Weights of a small transformer language model.
Training: a variant of Muon for these matrices, 981M tokens, 7486 steps.
MLP neurons of a small language model. Each row is named by its layer, matrix (down: output weights) and neuron, and shows model dimensions 336-431. Each number is 128 + 32 x the weight over its row's rms, rounded and kept within 0 to 255. Numbers have three digits each.
Before each neuron's rows, "raises" lists the tokens whose logits its output raises most directly, leaving later layers aside.

raises: " 3:", " 2:", " 4:", " 1:", " Sam"
L6.down1408:105058184142128084174222131070127153125078093078144088105121165121116101125145118086114129140122137109140153133111091112118118133179147147121143127152163160134191106166156141163098170153155101119130158121153182134138165176137123111090150092142135141157150121140093108127116128189167127094

raises: "adeh", " officers", "ade", " officer", "oor"
L6.down866:128115136120117107183116125097136072142111107097081119123117158192093194199144118134137156122171145167086168123151084170151081108077168116109079146081181117149146084193150107134138095131143137118169123108149157117105116134179140153157101144143120090173106151094132098122113142152086149106

raises: " friend,", " friend", " rival", "-f", "est,"
L6.down2916:195062135081133147098160060225096137145147129144133155145179103159186133150130161180154118067166103117102139105112125123138117133085145121105109129079116156046069134174092139172095076154117121150151146137079149124174112128117134140075139146140076149157130121189098127138116099152084098121

raises: " wife", " wife,", " son,", " daughter", "pan"
L6.down797:164147106054103084089117174113105166131140135151126113147140145187105174047119131144148121125103114134130174152098161153093134191132131158141162136122114112154064127096175118174158061114115102112083107153132108136143180125101145129073130066092073083203111160159166158146194139144168120108

raises: " home", " Serv", " hospital", " house", " apartment"
L6.down1772:143082062148091123183143127139130168111176113100140140128170097141075098082127117136131080153156144141143113179153119094148166130077171124170140162114150158141204140157093127154171148133154075097133097159066096109153166118108094169117057086179075125106127159204160100191128154148113116129

raises: "itch", "ych", "its", "anny", "č"
L6.down2880:083117115104157144163121080143167148100136114074164175114160132110150132146148138111081146149140149094153137147100160186113113126114156185142108162141097145169148182120143083130119146099084144114132094125090143033154062117120100056092088116087183191116127093154100164167118085185155092173

raises: "ship", "rig", "law", "rage", "back,"
L6.down2836:077106105093111152147116130208051080097166085149108099175107127149137105075148143112148100152117189093100140198126136159122147165116123162137122109162133126129139126142076085117166168193176168106124140091092125053168165104123175169128132149125098175179125088121082060186097102093120093140

raises: ".6%", ".3%", ".6", ".7%", ".5%"
L6.down892:178160171125136088113177103115094168141128150070112119121176153166109176085149213136087121069088181125149060168138086153131147108151126094100141133159125128125071126144172124072118131138090137091131174132167165135144081126094149115101082200125127125082079113164091137129161110198140110117

raises: "e", "e.", "eo", "ud", " long"
L6.down2949:112085171127166176165179080133101139130106150086124160124134054141151076128090111157077126065162087143093145166121123103096134142096095145115162097107165081099113129087099133099051146090136140151143086148160096129151158145125095111117105165154196228114124129127140068114134141148162128105

raises: " \"W", " \"The", " \"C", " \"P", " \"A"
L6.down1670:153095164134125151114113167145116174138126162124169128148073124180156114101114155080080140106078157147097087186103054142125120137149142114109144104089135185089136129181038112147129114112152201086100151111071108133154232158133125177172162193093148114160179186160109108158098121148144112172

raises: "====", " ====", "ug", "ount", "|"
L6.down1335:082154132151148100135159151113116074095151156118152098139129167156173113123142134157093125183110192157090137114186120109102168174089080149059078109124120158129147109076139122114196154107154138122213131120137115122102075108081072144106083117057093119110076129178186074181177160159168170172

raises: " seen", " been", " become", " Location", " being"
L6.down2406:101164125101148084156166073120195114093113171133104175142063184128169147125152133164146102171137140161103165156126150117110108087144133151115153106159174129138198159090125116152156106082129088126143145089110145141129162139105126101036102115191213115098106139092154120092115091132054133131

raises: " dead", " poor", " lost", " fallen", " killed"
L6.down2767:093112056172131134132142184126137143116103149131117153079159121139054156149046140155163177179099098169037095047126216090101203125087108088073134166102132088142098091133171133086137142171089146051088108092144068104151137128132204114134106124126183085151140104127128111113127159155164116109

raises: "..", ".,", ".;", ".\"", ".)"
L6.down2405:145119189168113080130146082119099097163036137157166112131106148128107119122155177163157082118105132132139158070103138148092135125082199142096107165154112076109158149180145150060130119183146127114089138145170186126154082130122044173159139187101118099120118093170120127069111130127182111114

raises: " been", " lived", " become", " appeared", " come"
L6.down1941:108137121088186125159155116075118109124070170157170123151126140142122151125107132136112101095118183146016110134065082134184169143102176134122083185089045110141117132042076112142106085097157112144114079107109112162167051117099083157125118167179200185137130125122167095105144170146143136118

raises: "ctions", "ction.", " Length", "hibition", "ft"
L6.down1900:177090110101110154108141159164142125142166155153152106097141145142141109105085188140173095182175169085053150142132106144127112131103166140116137065157158150097124091158061142112104154122205128127160134166114121130198115177099119080129075158103141130140098158132164138087122120131129132179

raises: "e", "eo", "e.", "yi", "e,"
L6.down2555:149166124131099190182111189172099141103032054116117122140163131115083152164129121156076089132182106193132098167043196135156093128167156124153065139118064119115185107106030087129182183207120145125068124129148119185142106122094124129159123120121174177094113108127098143126141110192128106131

raises: " by:", "port", "ial", "iter", "mer"
L6.down1226:135128169159116085143095119147133131116099126142108165105145125096110089140125139106121190186116122148087089067143133118173169105162132139189080173205133141083176087088238121082121151149091132126127122129085098139128131149138130114126141152163074150137079093094087094081063123045055130131

raises: " directed", " written", "ished", " or", "ird"
L6.down2470:080103170135174157129109140087103132143191153114149112098161147086144172148122126093139141145145081090137152133111115076159176148096171129110106169119123120123126169144089167107105157119058136152214141093108136083112115115144098096105143135127116144119151066093114120175131119104105127117

raises: " 101", " 2", " 30", " 1", " 305"
L6.down1318:150192107095141124163095153071108086085090130141124139146084130120141182132100160144136131138167075204088188185148070147124121121153119122114069141065171151124006117117159181117109113076087115121151148137152155157131072109130136150120148187103141126116144150097095101165081124125128153178

raises: " after", " before", " following", " prior", " result"
L6.down357:156092179137117110127086141106173134197122138121139111159141086128109109198140148165117165146117072098111179123156041155124127120139156128129110141049181118132191132135139146159124114153148125090141125100176134138145120152147188142082138128124104156081150127141181109127111147153129071129